Weights of a small GPT-style language model, trained from scratch on English Wikipedia: 11 layers.
MLP neurons of a small language model. Each row is named by its layer, matrix (up: input weights) and neuron, and shows model dimensions 96-191. Each number is 128 + 24 x the weight over its row's rms, rounded and kept within 0 to 255.
Before each neuron's rows, "fires after" lists the tokens most often just before its 100 highest values on Wikipedia text that the model never trained on.

fires after: "re", "e", "E", " cl", " Gl", " e"
L7.up720 [137 100 179  51 139 109  69 153 140 157 127 135  94 132 125 111 101 174 162 146 128  83 102 112 115 141 121 111 145 137 141 117 152 141 161 150 124 139 184 124 125 130  92 130 102 147 152 111 140 190 100 139 142 121 112 118 114 150 122 168 127 138 154 184 107 108 140 110 123 139 117 128 114 106 114 148 149 149  94 136 121 103 126 151 140 117 134 132  90 137 106 142 139  94  90  98]

fires after: " G", " g", " f", " F", " W", " w"
L5.up852 [144 148  97 130 135 149 128 147 130 164 126 114 133 134 126 155  73  67  95 106 151  95 140  98 159 142 107  85 105 103 103  93 145 129  92 141 149 184 137 104 121 139 147 103 100 164 131  65 109 136 127 135 113 164  97 183  72 122  97 124 152 109 133 115 113 145 156 154 152 116 102 133 124 130 125 154 149 156 132 114  92 131 148 146 126  82 106 131 144 129 109 128 162 108 153  76]

fires after: " in", " In", "A", " am", " ex"
L6.up261 [141 131 107  95 130 126 119 100 152 103 138 150 133 127  85 131 169 109 112 128 145 120  89 128 106 113 148 114 137 129 137 120 117 122 146 142 147 122 169 140 118 132 128  92 101 134 149 128 111 117  71 157 132 103 166 111 179 128 119  91 122 125 144 118 119  94 106  98 174 168 137  85 122 127 123 130 161 116 107 123 114 114 113 160  93 126 104 132 131 142 143 149 140 168 132 116]

fires after: " E", " the", " e", ",", "-"
L5.up800 [108 136 159  96 145 120 136 149 149 110 139  80 119 138 137 163 112 103 134 130 110 119  93 133 136 123 130  87 149 115 118  97 111 132 166 146 159 127 105 136 111 127  96 129 141 182 115  71  81 128 128  97 113 114  91 153 109 123 107 122 187 113 115 119 111 166 140 120 149 126 113 119 105 129 107 102 117 158 106  89  97 119 141 152 127 141  83 136 122 157 127 121 155 111 103 138]

fires after: " Re", " in", " per", " In", " Res"
L7.up842 [129 119 165 131 160 128 115  83 137 120 135 166 134 110 116 101 158 112 149 152 124  80 112  99 153  91 151 136 136 125 147 112 142 172 138 133  93 153 149 122 184 158  78 121 114 156 117 174 163 108 113 118  77  90 146 117 126 126 126 127 132 139 107 135 140 126 146 130 126 132 154 115 109 148 118 131 162 136 126  77 105 126 111 122 139 179 147 140 177 133 177 122 133 156 138  93]

fires after: " n", " in", "N", " se", " e"
L6.up375 [146 127 153 104 141 147 163 154 153 130 152 118  87 126 142 117 138 109 141 141 164 153 153 137 152 141 173  98 131 112 101 123 156 117 135 122 160 114 141 144 130 135  92 108 136 152 109 151 142 130 141  96 149  64 137  94 137  68 125 112 121 162 116 166 129 107 143 111 130 124 128 109 163 108  99 126 146 134 116 150 164 140 124 112 160 158 110 139  79  96  97 145 160  83 104  82]

fires after: " ", ",", " of", " January"
L6.up797 [152 110 136 153 155 160 149 125 100  99 115  94 138 143 137 121 134  76 175 122 103 134 123 130 119  84 102 135 140 115 143 140 122 125  87  93 142 150 108 155 112 134 127 124  66 131 134 133 122  98 126 104 157  76 105 118 177 132 141 119 186 143 146 111 136 135 156 114  91 125 152 113 168 144 141 103 110 159 118 150 116 134 112  92 130 156 161 161 113 116  89 115 152 138 115  83]

fires after: ",", " ", "born", "urr", " |"
L6.up790 [119 144 112 157  90 114 127 109 135 120 166 104 154 117 132 138 142  77 115 171 116 128 119 142 117  73 188 107 122 151 116 123 125 139 121 136  91 132 111  88 137 126 121 132  80 129 122 114 110  89 144 108 192 142 116 130 123 196 139 163 149 184 112 164 129 147 135 139 135  85 128 146 143 128 128 115 125 194 128 122 129 154 107  89  94 122 148 138  90 154  88 104 134 148  88 148]

fires after: " ", " n", ",", " in", " s"
L7.up140 [132  82 151 105 150  85 135 140 151 112 157  98 130 148 130  97 135  94 162 127 130  84 155 149 121 106 187 120 164 109 154 100 139 160  93 114 107 110 137 156 105 122 129 125 127 157  94  97 123 122 111 112 143 127 158 119 145 158 155 117 150 133 103 128 153 138  99  97 146 145 129 129 159 133  91 111 116 142 113 129 169 167 153 127 144 129 131 163 109 111 123 107 168 139  89 118]

fires after: " E", " Re", "E", " e", "pis"
L5.up57 [106 123 139  79 137 134 122 115 158 101 173 128 123 149 149 137 107 143  88 185 141  71 106 136 137 112 140 114 162 167 116 129 140 142 131 164 132 147 139 125 144 115 115 120 111 119 127 152 105 140 102 117 136 128  96 119 123 130  91 136 185 150 110 127 129 146  64 150 120 113 123 118 160 105  92 158 147 181 122 130 110 165 143 135 139 154  96 116 124 101 119 100 153 152 129 132]

fires after: " in", " In", "h", " the"
L6.up792 [129 156 126  95 120 133 174 112 132 112 109 128 135  92  96 139 134 101 123 156 184  98 117 130 121 121 173 129  93 104 158 166 104 106 141 111 105 137 112 168 134 155 155 123 102 127  83 156 118 119 176 123 145 120 176 126 150 150 186 110 115 130 103 111 129 154 119 102 163 168 162 127 116 138 135 163 133  96 118 127 152 120 100 102 159  86 102 123 141 108 124 179 143 112 136 120]

fires after: " w", "-", " f", " n", " l", " F"
L6.up725 [151 149 138 129 120  99 128  87  96  66 146  94  93  91  96 145 131 113 130 123 154 143 137 132 109 128 150  94 147 142 100  84 163 167 102 125 163 139 144 174 110 125 118 134 144 119 141 137 149 134 157  88 141  79  61 125 117  87  98 124 157 156 132 131 174 118 136 130 155 173 112  91 155 143 141 123 127 110 137 113 135 124 140 118 102 117 110 137 117 179 116 132 106 141 153 134]

fires after: " w", " W", " f", "f"
L7.up513 [164 132 139 122  91 118 166  85 111 130 148 110  90 103 129 102 124 102 121 140 188 140 125 115 131 181 147 140 117 130 112  75 147 112 132 136 170 149 122 151 118 119 146 126  76 196  81 139 125 117 109 127 108 172 110 112  94 116  66 106 146 145 111 150 108 135 136 109 113 153  81 117 129 149 136 164 131  89 113 147 115 103 139 137 179 100 130 124 130 148 113 134 171 136 150 140]